Part of a small language model's weights.
Size: 7 heads of 64, MLP 1216 SwiGLU, vocabulary 2048, 26.2M parameters.
Architecture: rotary positions, no biases in attention or MLP.
Training: a variant of Muon for these matrices, 396M tokens, 6049 steps.
MLP neurons of a small language model. Each row is named by its layer, matrix (down: output weights) and neuron, and shows model dimensions 0-148. Each number is 128 + 24 x the weight over its row's rms, rounded and kept within 0 to 255. Numbers have three digits each. A neuron's up and down rows have the sign that makes its largest values positive.
A block is one neuron, or neurons of one layer that tend to fire together. After each block is what it responds to, as a language model described it from the Wikipedia text at the highest values.

L3.down249:148132133144180115148122139131131147118106115129104135209128121097084131132137143057095079085141107150120177139164132150153155115137119120101135159127128105144110137126128137109116097138130130097114108124119107086140159121081111166113134086111120133134120128159121127120156148112119123148099154141168109148117131143131125089124144138160080134099130118143102142135123084169105127136105114176140116106119103108159106116114122126154176149150104110139
L3.down476:103114168091116152114136160106146139160152112106137092132130104128131129106117116158139135113109115127148088088121144126124151145174165121100086121158134147134129165162125110131105123115157081124170120098116121149145159104116118143135144094116137121131095121114141097089144176178137128128126116184127114165103132154173115161121117114144101139173090125143128075181099106143115150151116106131129130130131144102122126135122116133103123109125169114085
L3.down695:100116134132131126131107133153112105121123154110126162115154158097147136150182106091155150137108160153121127124106154156160138112126110148162146086128112150149110151168148131129165126124111105066146148126142099120147119124158144133119153170116125118100087078123123109129130110124150158121098106141105129079119150080130108146128152114168129118132145152120118149111147096133137159156159187151151098154095106118109094123100137167119155147153191136107
L3.down917:137090123107121121148164130129135122089110116116138113141155132116128140150121112157094132133142127118152138163169140142091128125146091167137164170160102090128115140150135160155099144086079144097085113118141133118152081133141143115112159099166121171141164147168133093116123063110122126178104162104159088163135095116148114128106148126115125138119157106162117155122128150129104136175100109161133149133116148142120085136137119125118149110110146167188
L3.down1017:166138105082132126155158142130129177153138141107167157059144161107144081093130161123109126128153115113173125089148142159098148160152122110119109128141108128145144132110120112152102126121132121169160089106114136167117185129134159144128123132123138109094153126109161128089151139157118101161155136171154149125107171123106114112110138143147136116125117114152142108114162130114116137093142129128136117130128152131137133134078109147100192134160124102137
L3.down1023:119103105120140169104145131114088123109147125096088137099113099134128096137132143102147143125082118105163141149162098152152130095125122113150160117151154163148122105151117129104139109126112135122123120151149119070078136135164145118128164139133130135100126160130120158123065084145149121159079136141172113107167137134160135166171139161088132103113127139101105132128155128153115159159124124170154155162120082108099113159080147136122083165131119118141
L3.down1135:104114136153114140143149154129095159141110099106113174107126132086135143120131163106147148119089093152129135118156126119142132142164116112134137132119127111092111102082126132141136154102130166137158104123140123124105132160101104154097142157136149122126151153105161157128139095107148179121133096187096108162128122055115135152138095129102156111130116133150122124141128104153110130145158154079127129080140119140128125130122142097119127175113126169111
L3.down1153:088136130134181157131119128131120141128145145138187129131145103129086047123135124104140111144119133150142143157119164165124136170156076122102122101113153151147124106151129143146099124179094120078138113152182148121116175102105163129111132095123091175142098085139123140081100132133137120136120121139112108122142143125125138074140171121100144192148147152131090107121152155146144122089126123136188135128133102158139149123145083105135154136135167097182
Adverb endings and connectives before a verb or added fact, such as -ly in slowly or eventually, also, then, now.

L7.down32:155171147163085160126129145119089096177117074159119135122139118153104146128130146142145131165115128114103110089124115084095147138126069157125130162090177134159129140135140087165123102155183150151115109180138141142084117113113125113075106116150120125108142130107135173143109117093099090125133116146091125102149126116089147104141125135118126156134103168123120163153118087152138102135136161132145136135095146104142149129075124163127151124111140156150
L7.down50:111143127098124119156165125142115116077117165133152160097170103121105136080138153141131135153133121116135108149120140131139086130128153149126150096113122110147130102121109126096124138157156111090153115118149089166116108127149098123104077140144136150142179142138116146107116149137116126139129109164095147138146149147157148102149107128127133090126149122101150171110137121094130149118114123106147137132083134146093153159176124160113134111118155114147
L7.down207:074133137117118124139139131146103222151118097121137100154097143133143126092125159146134136122102102109147186128144127153150108095132087122152140131112137084143106074087111123104145147096125143119155126155089109197139127118133111124122103159127130130130136120090097107136120119103148130148117121141132128102086105151137139112100138141136116099067127154103132147136129105188139112126149154123153130156119157140121143156178122142121139123141147112134
L7.down297:124117140125144139093133146117153138132085103103080137119176115155109092144129144142124145142134106122136144116114107085154134105136116156139109132085140153185094120086145154121100163093148141137097104114136127132124128107112128106164129132100163149129137083125153125075128151086103128148140129113103125106127118097120117149091122127110127131116106142133130110162112136191121147117117089182115085148133182171107146117156123103111112153142146152149
L7.down548:134127135141147181112136117139118159136144122118165129179116108133147108129136132122152127160096128111115134106130127160131100129155075134151109164158138122140130140145072110137137150105128127119145113120153123138102153113121130122119125167118115187146135075111124127100118117118152145153142094135126116138175118095098165129118141158123176174106193111118175127120163179157137123152099123138125130120139119138112164158101122167131155121158113161141
L7.down697:104131116162091168109108128132129116106143134153166104137132160109103094106129103142130099119107157101129127130119107173127160141152131156157076085139129079122160127137135155107121129128155159112146124123173118114114096165111153109139140138127095117131135159129100134176153103153142143194110143160133100131131096139130142119140108081131120127142151144108155143123163104136172132100210154166121114134097140137112112140119164145114106143149109129133
L7.down1071:130102144103080172144125132162155091147147118093179090118125125128140085120084143161125147164130144098140096116115079135145137123127103148109150106109148145088176126150120093150129125136120130124204157193142118134113086138130099096118115123154115132120154104127144155133151134126133120133137157136091130094166149143138131141107125164142144123130151130127132136118178110136145078146119147141117107118113096088103107149151126124093124073132128112070
L7.down1167:112168175072097148157095124141123113087137137131127143116114135156108129133107156145091176137139151148139146092122118178102120165096081112107135124113139137138122122144140133159154138152158124109143140155095155146105141149125104141139113103148103164122120048114106137115115156094138118123130117123122130113142143133112132138150140115134094122118132136145112154110132134169164113150108127127171110189141138084148132142131112143100154137101083127138
Tokens such as to, and, then, eventually, also placed right before a second verb, e.g. continued to produce, and then moved, eventually winning.

L3.down68:112147143135127125098113128173135111116141116129089146165159099135109146099131102128205129193124125145146175150107152145144134102128135067124116109118172137105135078124135160150101164157138115081091128135156133136104108126162176108150140088080149132161127161139130114108140110117126156173141157111140153117109125121120153126116104128118131160100090121095161135165164139113105133139131114131132115112154109155149115115144064152156145143163129093181
L3.down144:086135099137137126101151095130138131118111123124135121127138160132144108133152149138157104158088128121124141119137139136121122149081132139091114113111127112129172129164101098090097088150087116095128148135146148133110093132153142137115179117122130070122114170160108141108128159103174077164146138150159170132104154127130109120105125143107133134177149131092117129140126107164192129074127124132100156154126151130137102134130165145124106106151120115110
L3.down633:102104123129126116115130112122131133132132148086173153147125108120111100154095106115149121093164096140125151182125164142117137118092080107143120119128162141114152126126090149150140143185123127114125147102136179182116126122121107204116110130098169100161161151123133110095065123124100090127141099132170112125133124158126073093108112125106163104112105136175129149126123116140150145131156143118107154136112128089155139173163137074116141100094123147152
L3.down715:091143129137162143136120129132101096112102110127146075092116130136146103141102119096115112118138096152151119118123103106150150161156109117178118103130092179122140099111147108104128128167175119112135128143107136078134122111087154152144179181105088120132133164134137148138144141117149120113108145132144114108131164149172131094133140070135134107109132085120167124139137072149122099160116146115117151136133136137142149135106089142114125151114167119150
L3.down838:149140104128116145117139119112102152138087126145130176155143080148134142161118137113124133139145099139120139101145132127123144112154153111131153133140137114103134096122098142118112116132104129112124147107118113143127116102092109145098143088133160157132121165108135171098115133144109127124067135087112124117152127138128145143115100123103105149135157142125167131101128103110100153101149112174096165133132131149133107130159159128156112122156109126077
L3.down1029:129127103163132095111094151125122108121165155113138148108103131113093131115160160058132129129134131123157174134076140153132114145156103117104140132104102166111168123138139149114147161131141138122096143081138199155147136135145148130084159119091144092100157155139151111126148074158097102107095143153142111157145075102081143133106130139127128153157136155132125156133093117114143142156104109109124117127075157112157151096121094140080118139095138150158
L3.down1069:107168105122126144087134171145146141105119135159089133135134077118178142125147176165109135092138104104121131145108107127133149178136137101114123121141115099144171106157096159154124122095118132100156091105124140182097100164123204156114121106143182104090178155157118112108089150101146124160139173134110095136089138127114151118163123131110151121172139109140149169144110134118170106164126134144077142127142141144101136091139131087140145125125146125125
L3.down1139:165121155152134131182126130144124118162103112078110167131122127138133121144110162125092137113084097124119126129140117137092110137140126123143155144154111101090145165152192130116132103127085180124138145119088134122156133136158112094157194174152120132105110101142109121133112118147124098087119119121134117138124137119129122096138110102153139156076176143128110107153088149117125102106128132128095115125139131130173145126140109106159118107132134151101
Middle or final word pieces that complete an oddly split common word, strongest for "th" in sentence-initial "Both", also without, anything, determine.

L6.down386:174145118123070142124160088134114139115168128123157134148126119106120114128134097156095165109137165108143131139121131176108109124124147125131104119131098128129142092131154116137146082142139086152190141173066122089105143182099118105133129100102200140138164133114096138092129080112116173164108102125158104128152071152118154136120108088106146139150130162123105117084120141133162106149141129089116123095155125137163092168099163117120077124152093150128
Fires on a word piece that completes a split word, most strongly "ck" in "rock" for music genres (rock band, progressive rock), also popular, stonemason, television.

L3.down94:148096114171122105140089147140131108128142139118078103131136138113140111059138133133134114159102128119185127115119151130127124115093162131113176145106101104131172146163138098122120109157136189182117107119101158113102158124123117130151191112159122158124131152136134122108105149138105119149111122144134117099137131150107141116126134182129101138165137115134078141109113142110094151117129128134122132131164121122110141097120134165128111151116133159112
L3.down171:161132134120104176096122129133118130097091085113133121119180098097128131070139092113156129131150115105119157092113115113120208127132148122172140154125140176092134119151095136121136125161119140129095125069129124136109136094133136141079128148087112151126135177118167117114155093111120169127129132097151093145099129130126174184131110097124085144112152179112117124090159122157115117130097113081120135118143140130166119161116093139150130068136102143092
L3.down223:142144109127135094152102098116102131128121122155190104104110115139160161133131139135141142141123095130126133164118147110131123125141188149113109120138099101138133086118162135117134115118132151178122112083128126101111154124147123122190122133150127145141123110082128163097100094112088095107111122154153081118143130118146132157194143117108181105112117153145137098107132097127166130089111130098124103124180139150125107076116078152142108117124114112112
L3.down420:142141186109160108153136150088142117147119152090132131122130114080100135106135147103153149135131092080145123083153090138127155107118125118138139160128116171091092106094138123126093108080136186083125152101141117147163151098086118138126169130146114153179118123101158114122130118131145100106121142090126108135157117106139162122149165149145106122154080154115115134123118164156122112155109154162138102114169155064162115148148110096102110090137145152074
L3.down577:172147087143149151113145139132101129094130124132174133135137112107100128076122098135122118149067112159124133115116143157181102150157119123138098141175087112136095141097102131099154156134129144138130124132128159159071107110165127149144136134137147121111142130136127134137137145113109099109129136110125101129050161140114122124139095169158128106120163154152131121111138101150129158110142107137151128134156120129175125128106110151128092137115104135158
L3.down713:124123131169147084121143104110153156100146136158160141092114137118116118089114101135130105113140125119157131091139081143144130150121122123133117180109125107109163126160111123098123095158136138131137138109156136118155126120088109195097123120162113113120153154109114096128159076140147138105143108153142130158135126142113133177133104143109202113148117117115070111137141170133148093135133137138122098146117170165114155128174147113101151133097162113100
L3.down751:126110130141115136148125104131097108142129081122128092133134116137097135102133131100132102135131139091081170100151152114081113136072118142123104090131108142112207150095118105115128127159116121096088180072088135110153174171127161113111116155155134101134131121132144086121146109156145133182123140118159133122112116091142145134116135164155147133109094173138152101108098159134115077125121127115120085136124135122144117106137113138145128113085136103124
L3.down1145:109137102136119135149094115085118099139099134131122149121130143103128202122122151152161129127133148139142127152101117113098116123092090158160154109144128133137118112149140183125131144139099101160142123132147127104151158143098103115154149143132211120121157166133158177160151137085148147111118124176122127119164172120095160090117195085112122136132139129180118116156160116088105099118148136087133118142130109155154087150131164130142108159115095145071
Word-internal continuation pieces completing a word, as in la-ck, ch-ar-ity, attemp-t, and the digit after a decimal point in percentages or tables, as in 21.4%.

L6.down497:148136108085128160161139109103152097138115125145128123101156161123134099177153177148133116157112115126118092156148130142111130140146123151107103101152173196132116103149131124120136117137078074130119131113132148087116117105103122084118076158074136077137157095135109121116121142123150083168144103106108111106141142148130148112123163134115116155124117111123153115121112149119121146135149138140143116112136116157128151107133126110173171189113143118139
The word "as", often sentence-initial As in phrases like "As of", "as well as", "As a result", plus mid-word fragments such as "il" in probability, "ur", "s".

L7.down184:132148165114148130097162138166150169138114148149124103119154126102134149136119102123128133143100154118129102128128131094131141167145126162105143160132133136119112136108140086132076148105112120110134111131103140133178102094074093147154116116121125124111142125128166129115123142099086126101102139138123158137168145142141097123125152098170181109161150100157115143155132102125172124109108155143170145103104124122139086134124195139152127168149122112120
L7.down240:140156138114107077140118129092083113129133140149107122112101152116116152149136146111145065172129112130179128125104086154112126107134100124149123124182123129180157143143141148092115117141158126104137157181161109172107143144165131093121150101119144109159134139138175119094124123117136090102102161121134118111116152140145158128147123112158135137153138105109137143132104176132138124115157075145156141135101123107131114118161175146106147128141094095118
L7.down328:120141095094124040151186084201140118155122107106180104089148096116097137125131150110103102115120147080153130127149158115118146137129120139125136132133166149105160120137064092126173103133135122114082145127123117092160115139143114125134113121111076111138135128153132116171110106125131103112139131123137120087123124109077094112135107128083157147152121115138134126133129139148115110143101121129142116144162112120125119134131138111133102114126133152114
L7.down480:126135108158107123124159100139126116112134122145139129128130141121159091103146103114155138123134072095171131139113113110159118182122135161122104132113098149139152167149152134138128107104189112084164112136160102144131168150123129153157167131125110142087162095108140153131115146128091163102107129110126116098143139096178133121151176105205122149117135112118171103133140161117121100141126157099174106127129120117140134092147142143141134110087067122119
L7.down749:139138117127116113095119151123144142142153129119154114181110139138112087136106110081142114080128114122106117168136149130115114135116138142093114150156078118160132102127130131160126105121126138156140113101137110118158115095129137134127102099131091130115091070181121140144101146108174120116155151172143110119100147111142104125110120103100148136117118123125128114140103152162155122111068162104142173077120124128152144146117157127121143140106136116134
L7.down978:098181217095125112118156161142135165151107157115080157120154137102104130132115096155143143146124135171168126143118141111141139074088139115133106117117159159138146145104123105134112159141163117113113112076168078147112128111131143136137100148112132118156095120088131123136142120138166149140100145131151151122116121122107127117157131171123144159117095152139142092130172155136143091161127131135137108090152078153106138120121153132107112131149180126140
L7.down1007:141175172116124128082161137161143139117133100129108120086121133128139146120103141159129106135097136141151163087117129070130114155160130107118104149131169124145145124134148150114103117111170111116126137132155121152178136135132120098127125146134120164099172101149095119114134143111126141148132137145111133142144139075135116118124136153174094148072135124099145133133103162099153126131107131115163134122181163135084106154079158173144138148190128150117
L7.down1018:124158135147120105136172111134119165108077133119097127148168111170113131161129116105114110109115116131146114128103126128130119158136166120135115115139161152111121109166107084175167120127132137120164151110169127143117144121100109153161131125078187126125156123122132127110168142129121118105104167163116124148107109133150115142096172124127125111170156140164115138163122138125124093098152113147121132116105080107132121150143127118145118079117107126145
Short word-initial pieces, mostly "no"/"No" and "de"/"De", that often start longer words, as in no|minated, No|t, De|mocrats, de|note, No|tre Dame.

L7.down18:147121120077104151151128115088137149134102101102144150102145123134104165131167134137139106170106113094135138099123090123102147110088128120134127119152130124123136078098131085107138145078143121130094117112144140109120129101117141121132145123125111130134100098174158110144145130178136107133112120112176115128110153129114128105088185097140154103143119140129151105117140098136113154162150096169131106146129147097073111146124114113152119138127164120110
L7.down182:132113119139167180146073112114152137116097151151153086136118148156127091145120106151163168161105093117110139126126133141119149124119129139164155115083127120129086145135126094127076079101115136143139164140136173119095130144108098137122151114132136111128115126100105131115173128119154133134142104111149139115092099122125107153109131110104175136143163125112189135146116120152134155151134120081133146114136158141121140148181132136164140148126118119163
L7.down541:106106144087152122096130103123155107145088139116158155088128081098122193100132124102130124159111157094167126126128158129128112146150144149161105102135133120140122110089095141111145147145178179094123135079156136154119099088107132150100119179150143126126110131093137121109125140150118143121123159106132115149055123101200118144145154082107102136105094107138114127122115125122090158193136124145114137126156117140147108112126133102119121124119165098123
L7.down542:173099139084132162135102119099114111144102127145154099166166094104128076118110133096138102131118126105134078132111132110147113073113129134160154084129154124182132096106088105110129139131132112153151157099137143108111114129147152113100155099128142120093123160142054117146146148144159130126110117128124113146097179113124091168099107115114112129095154172126123119145107123114134120109140126148113150084096110130170107070140125134131110112181146129107
L7.down981:124137105072140129089115161149157113170125118119158132141144090066175120123124144123098121117129127093112124113093147140167108143163143122146123129152122108119134099113122117121127095078091140108090138112155131100152148115139120121149124115136101152063122158132134109131096124143113151122142112146160149110137104120161137152097131092170173126104113176134145131152164132116132134129113178147135107120125187123120163142137128151102146106086107140145
L7.down1029:169109163140069128104129115108108138165152066123106167116094167170123138148132152107107124113142132162152160178136141114172179166130119122125131102084157123155165131159120159131112177116146110128162163148115123134106099138167125085151097135144127180097157135126138116187164124125151140132162157144107131111164093149139110104182085146147116096091135126115130145109117140125125161155138114095112156133156159127098118099138105132093115140109124145123
L7.down1060:116131155111128122140138135144078114144105119110123147123104133169155095139151182130089141151120107158120089127119118122172143142075111146168092130146113094167134120132104129144104135134116175108150186173125112135159146114165174137149130118112128099095116164110167164125109101119127117108093119123147096144154175177125163130169119155081064112142091145112146125104148109154117158131155125143149163126118101149141114112139144144085140139173118122153
L7.down1152:115149121162133170138104108117142113127112121138156141126141137099121103123169138113131155147138122188136095137154149098128125122111122113105153134152099093084128102164121125157136152145145164155147174173111108121111151086137182131138128090131150102156167101115100159128147129092123113104172082146119123141142119113094097138143168101125146159146117158118167162145135119143124123093135164151082144115082158139121142138118162147169083104135140164139
Fires on " as", both as a standalone word (served as, as far as) and as the first piece of split words (as|sets, as|sault, as|sumption), plus other opening fragments like re, mi, Sa.

L6.down965:116127110140171096163130091162084159144134120111121132169175123147114066159140145133110134127129140110092127089130148128176155195101107136151126121117140104138183065112123122133118135155103151142154122113136131144155124103154176131146156125125140113122143108095106160113140142090152146164121141141127114080157137133140152155127118118066099124158123133113115144176140121179093159075168135121149106164126142137131118150133116140128113095147145117129
Digits after a decimal point in pipe-delimited stats tables (.927, −2.3, 10.4%), plus mid-word pieces in prose, e.g. Gaz-et-te, Admin-ist-ration, Nata-li-e.

L7.down100:109146125153143121112092133092100179143138128159159131112139137126160124103156140147138106143113132098115116108136162120147130165134133155139171151132164129131151118132177157108110145136116131153134110158111151136143132127128141109155092146135168107084133183122116159100130148104108090157089075136139140120122132114144123116121154121129099115154149141126121111155146172128125151148104153155141107134101140120111119114147158110147134108149161127147
L7.down147:198164179137163142118118139136136074140123118129119144102165116139104132124141128103105138181138133104121106119096121170107087146118186133121163165103134119130091110125084092126178182126110161079153121121161119129153148146106135152156113157113116104133132102132137133137143113172127093092118132107134129088123131115130141097131100136189156143112134142144142108119104125097130110131155110119097098132128107154159128145090136151122145148101149154128
L7.down208:123156109145126133138121149119167143108127127132109137124128156154096135139137094082168103147159109123140118099120118120160097127106165113154130134127121136110109104156150065121103129167108176142141143121134118118151126119104171090138134090112146129131145166178131111102160121142151117102153061165174115092092129149133125103123126147152141134152146138148181108128120089115201106131109137131145082146131164141104089137141121115075141121123085118125
L7.down231:135131146164106116107134117144143109066108139123144131156104106137111106125141092129115106117134108147128131155117144118124147090122116116140105131138118139093170105169071156150111149116142098129114149132123113121098133109129164124084147143169115108154136144164108124111148089125113164128137092102124172113108136136153052118124090169153114109111158150117125110121145155161102159097110139142177119131133116109150127165107193138099170109127072120123
L7.down385:190112128161114120127107134093137116144130117118152121124132159102151098079101146139157148147156091121127082112211130105147136146137076129100162131123095149147147151109123112169186142118151137136133149130149136133121160080146106137166113118131095158135104139117121149163143146147161155136070117103110149111110113119135144130100082140143153094164138095160136160117142130126123130122125135125170127116119108117137096106148146141134122098127097080158
L7.down951:155108133059087108116156142127127101126162128116127171107134130129149074168130159115098149146152147117083157092175129149126126129097137121130110148099110087119171184164095153138110113158145130166131097117113144130113143099132112155116094138099108133153164136073103124127130075130116121116107093151138137143162149112129162121168132136148125121129145139135120112100107128147108171135135147140111133109108091133124107087105129122097150169128101159149
L7.down1005:084146196097159125142127175127103125150120163128115144087117142152105164130134134120121100124150161134129162115132123117118166113099143163127145118138111178135132161127137106111117122112130121120117134127140136111155156069169100134132081120102129097100088128154080124094134076146132113129135123154146082132107087073129105080111120133113173188131095103134139073074101139132105122086134086120193122119114141057163122131133128109112115141155096132124
L7.down1215:122166137152151131149108106121126121116108144125168140084122118093164153138133133069145071139112095156103131147101155119123136143169125173132102145146139152135093141102131099139117130098089143139161111110125153109140116118169134140148109101134118133120120180127157172100112129151111117093155148114148123133105116098134085146133094140118106108198116132157116157116117153148132135092114162164123134164097117127137122089115115162149141125091136101142
Early word-piece fragments inside longer words, mostly occupations, instruments, genres or fields after nationality or list markers, such as po(et), guit-ar(ist), bas-s, ro-ck, bo(xer).

L3.down12:133097129163122128109184132101143134102091143105167121099131148131117139128161129076103156098140104141105164123131142155153109124141092122128128146096155132142090113129103169138120137141153133120124117141158138141139162124117105140140105107108134102121124112121194138151118120123152168159117150144119127097124124140142094153114119161094103113127116145168178124101129118106129134124120104169140152119097125126097110156074145151096098113141098137099
L3.down204:141137135193096092150129189101099140086093123104103114163146158140099128151104129131085106114104134074129153137182131121116105130121127151099126073102174141108095104084166129113151089104122126096139177147116147175085102162148102149123133154116116140143112114124099066119102098125128096143148190105129135118124129135129117106110102152152113111150142117182108088086160101155135087126110109124113136136115131089156120127131124182153115146128116132176
L3.down439:093108125152156146116097129115153156132130141176132134106117160135157119120120153096081118115182127135182130125147124152136097136140083148122121089116188141121153136152129108126118184114160090123112166136127157130086110120135105120157115138143128163122114098117104105147117079149125109150081139149111154136132128134123133133131123152118129119152176097150107143131103107104136104132126127131115148096123068106135154122184173100155114148125138107142
L3.down482:164142101165117090151132091138142121087164144112126168114104096141113147134155084125130123120143091108143102145122113139119113090170110149095146107113157122138108132087138129130117123114144095093153152170083108160132083102144141123128082124127147152062117148128123103152150131098073146096128151157150126089119143112105155141130076127162152169116103123139162142087158116109102158076142094091155098127120142142137109112105165159125114116098163123085
L3.down678:141147132071118120113115125180117130118144170147171142145112121123156149135140161120131151103099101115140133148143097130100186173119105114078090126120148094128140108142128111096129109121139137153106167088175114102137130101127081093144133141111120130117120146133080159136158142104111114120109103145088109145115144134108112104164125154093166136128155127137124123093124145122152146118165156106117156129115115124168147158126161117100101153152113135146
L3.down793:114135110156144108133120141161083143160141140178150090111158089141099090132131136124089140118138123164136128141161113108170110130118155118125164123131147141109093131096135096170146087149110154089125137134136150126130156146143143071137080122117178143127152094128129082145122119151148124173130126151119091153119126134156123123129143153136139149140132104072153144105106127121137106140133176162152136135092127120108129107116134093140171147146110136105
L3.down854:125116118110145130126096069125129108185098165089169122090113129093153138122103162106140119114106111155119149123093119115086139143122111158132134160166128170105126140125131131137146157151116120132128143123100130080126172134129151145129116121098133070135128135128161100120125140110132120130103096148143154119117093125131165165110107129137110146145147113140139152128178123129086109083105136094137116098155118111144120105096139092123115147123140161120
L3.down1076:107108114119114128123143176061133145158110131198154121169128121074119111113100134120097130138126143130128108161128114098134151102107139152160112121175151150139126112139098096128087131124122126120139198114116144136102119085110132081167180107146093107162104167152110093120163147126113124112135141116157138130150141151086135084119180140100093176147147131123119068108155092103127131108159153102104138114120106132139121141189139114095128137122095162115
Mid-word fragments completing a split word, especially "ck" in "Track listing" headers after album reviews, also ro|ck, tan|k, up|lo|aded.